Weights of a small transformer language model: 7.47M parameters, learned positions.
MLP neurons of a small language model. Each row is named by its layer, matrix (up: input weights) and neuron, and shows model dimensions 48-239. Each number is 128 + 24 x the weight over its row's rms, rounded and kept within 0 to 255. Numbers have three digits each.
After each neuron's rows, "fires after" lists the tokens most often just before its 100 highest values on Wikipedia text that the model never trained on. A number after a token or word is its count.

L6.up284:123147150165133147119143141111120123102124094136110142124136133093174138110144112126150123151159117063113120089133141167206091095132161123096171096160145147108114030147141074129108126169126096139115084118104124160164122124159137120152143097131151118161132134113139147117183145154128145166161091093114119101134098121107136169107116142107154148136140156157105116112126121111151142136087119103101130133106133095128151149149170172133150153134085076129131183133129137142167097121130158149123116129130116126130145137103121126149093120110113134142133094125110153154135148129113167128
fires after: "ear" 14, "at" 13, "ot" 12, "el" 6, "et" 4, "r" 4

L4.up583:104157145124153186117133091149138147070130090166117133088154151151130112130117154137136122118111097125127167097113151157112136140145128144126124132133141106120154149114145169119125094124121127136144082066113125111171093157175130133099103092131173121131099143097109149170166122103143098143114131130158136132130168097088086159099121158094118150204120125164098120149123146136111116111098139160103134170142152134163146159085114154146112145145158148099123124155149159108141149103146135116102135120078130106113146119152128103120118145171085139154099152111137150129146143141130093124
fires after: " pre" 16, " Is" 13, " S" 12, "us" 10, "," 8

L6.up815:098086123122133117111136162160096126152099129080097168122105101114111139133136124162125157143108135146117137137131124125119124079083101130160112143113156156138091113124104168146106098116129110074095145156117157152147105113146106162137165170096192132136129126144146130122115140122163150136131105139128133135165096103148099142096121171131119147116128110141134142093140125142123123108141137142138070160159127121138165131122136168121102137149110124150130113156163141128136115147134159142153143111144079128156114143151107162126128160124149093108116133122167116140132107118134162086
fires after: "–" 26, "200" 8, "202" 8, "201" 7, " ch" 6, " " 6

L6.up909:123134127173163137136144125123127124136160130136158106133123132120118111127113119097137123121146108132088085125118125116128108117134150102151146108121123109153132118151152128107133139168071129141087100158124171167110118172145140113108163076134138130148152103124116119107119119159120140067134102093145090107122092162111129122131135116113153136119160114150090140065135217103132142100121141117160139104135160130135132124093157144154130116145159104092085077172137119152114136145149105122092128162110087133154189155112154107162118115126107136132130160145096129152161120127113118116
fires after: " are" 19, " ar" 18, "ar" 11, "0" 7, "p" 4

L4.up927:149134096119135120138134099138143099123160158159150122161099107163115146096108126182097071116133145142096168144127145124118120129131108156102116099139136134128123119105125138111071147149076093146154126110138128131106147100156097116112119135116140143084141104113067184152195142151142113068157118152098128087120124118104113132131143152171145084083075146112165104122143146114095120185125176121097144162129157149126124129109153150089170133104122122137153121185138115133099119124117110147117067134109095148115152183166132168135157149103090111127101106116130145120162123136112148115
fires after: " d" 18, " dis" 14, " " 12, " con" 8, " ex" 6, "c" 5

L4.up814:120145147147150138113142086152132094116108147146163153123141164106120104141114137132204127161132115115103175112104142147125179150145148153117115080121175123129126101094155099140139120173121131140129124170123131107173105181162108149137148098115142041116126125109120162143147079124131114159168125110126092134110110128109096149131128139086140170133125129148117100131137112185111096141143136146133149105118104091076105112112128142152091144132096125115148134141124171140123135125151163129094112115143126110150128143089125125114114144130145101139165119109133155123113145125135120109
fires after: " Is" 23, "y" 13, "," 13, "." 12, "s" 5, " a" 5

L6.up811:130129107115097150108145112146165124128175084160110141077111107144151119117114139143099157121127139045161157108141123118148142093139116132143163130124101126131130119141150100140109122181072112131147136097170146105120118118159125119173144133107133130099160094170124148151123130132123132123094106134123158130142128153170130129088144184096139191119119111080133098163135118129165129144124130147109104152097073099132160144121127115164107097118110135131115170125094126105161108122125142137091088167153113112177144129114131141103126134154160113098123090140101105125153079116144134116
fires after: "ot" 16, "at" 14, "ac" 10, " m" 8, "T" 5, " c" 5

L6.up566:139133165103169127127146138145125113105131113139101139102146151157138129084151112181172109149132114097087120127127149114165140118141093172157133131085125124142151109141104127079130157115153147107133151111151144102148122139137144140142187080116159143151080122103152130097097156137038103155159143156115147145123095119107081138110115118114084124170151140125135118145144042141128138088134099129103174117116123093085131122119135151102143152118130091157156157120105139147153156135177115158143163115125141156140162109103127102080128099150156113146124138126109137096119151113124146113
fires after: " and" 26, " the" 15, "y" 9, " a" 8, "i" 5, " b" 4

L4.up232:103131160138084176096101137096168166125136123130156166098104154158126136122113164171079136080115080107133107137157116130108136157148129157138137118157110117142148120129155137118123109135145160113124131112131110163116180135176125112159126132167120124105106131081119143124157123135158096145095165116154122154171097170135125148146140146100154126142044168137101141120116162134097096095112108120091139118156095130141104094111162122143131122136127105138133151077136134148132109164152157110175153137102110118085165156139100116089143125149148112170143122134151108140104132160096118130
fires after: " comp" 22, " con" 13, "p" 5, " inter" 4, " re" 4, " pre" 4

L6.up458:152073130153130149102078128114153107115157161127114145145145138141148148136128094109127143152114156124138139082141090088139103079146152077133131109120151140124096143156101177114141137146149123093142107130169149146140117117117161137133159166120160089105129155142090130122128170110123111095140109136186115149100112159155118116120169144125118113157143143155180134136100086114093146129146129127093073108173123125136123128126196123081148167131128115121113117126131132104100118141127181122108127139106090160133112157147126126148121154133119080113177143082101130144169151125132097136
fires after: "el" 20, "200" 11, "et" 10, "202" 8, " work" 5, "st" 4

L4.up587:150111123125125135152183115152168135126106149174118118145108118103112099094142188110140135103155122135126116151153155139127086166136120106127114126154139111136083131153138094122089170136135115134155115143121120119132139147120091137143152110147120156137082123131112146120126164127158133128149120140092171124098118146131089145103075117143127105143108130154136118108143119162098090160096126076135087104086132136124156097102112118164139132149115128127110111163147113108073088122120140139146105131088121128135095145097150128098190119109142154149090100161134156133121161116119145134
fires after: " (" 25, " d" 13, "n" 9, " Pl" 9, " O" 7, " " 6

L4.up398:140123139088122126139138156121102117128162152161105135118141119127125103140093149143113105127172104120069077128113147137087102170163110105094125116132117129113176145097150144095114088170121162143105140094088125127101112119116165133143142128120138114153129095093122127088079155107096151131125114155155170138130127094118144132114112151113141128126124183124147093123182127150115131137135144149153103123108122160136115098158104136088132118144111086112108139159096092124129110100114128147103108143110128077111181151112126098116133131147161103106125151115143147139095054132141137164
fires after: " A" 13, " a" 11, " ag" 10, "g" 9, "ng" 8, "v" 7

L4.up93:094156116105149128140132121140116105107151102120090152087109113163145127100134122159136101171133095147141110131078160116099116157151116131092131128152181086138133153113150122134118081125145132143136133115107133118133165134136125144169154115074141122110147147125146159134129137144104153123113140127102131137137152127151126155088165136100127173169080140112142132145126148139115148124121130120153129138116096111091160164172120148102124157102116122092145127095123120161084101141105133127125149122139117136138162177170188124173125093102110129083140154158111145149113123101123125126
fires after: " a" 23, " A" 14, " sy" 13, " dist" 7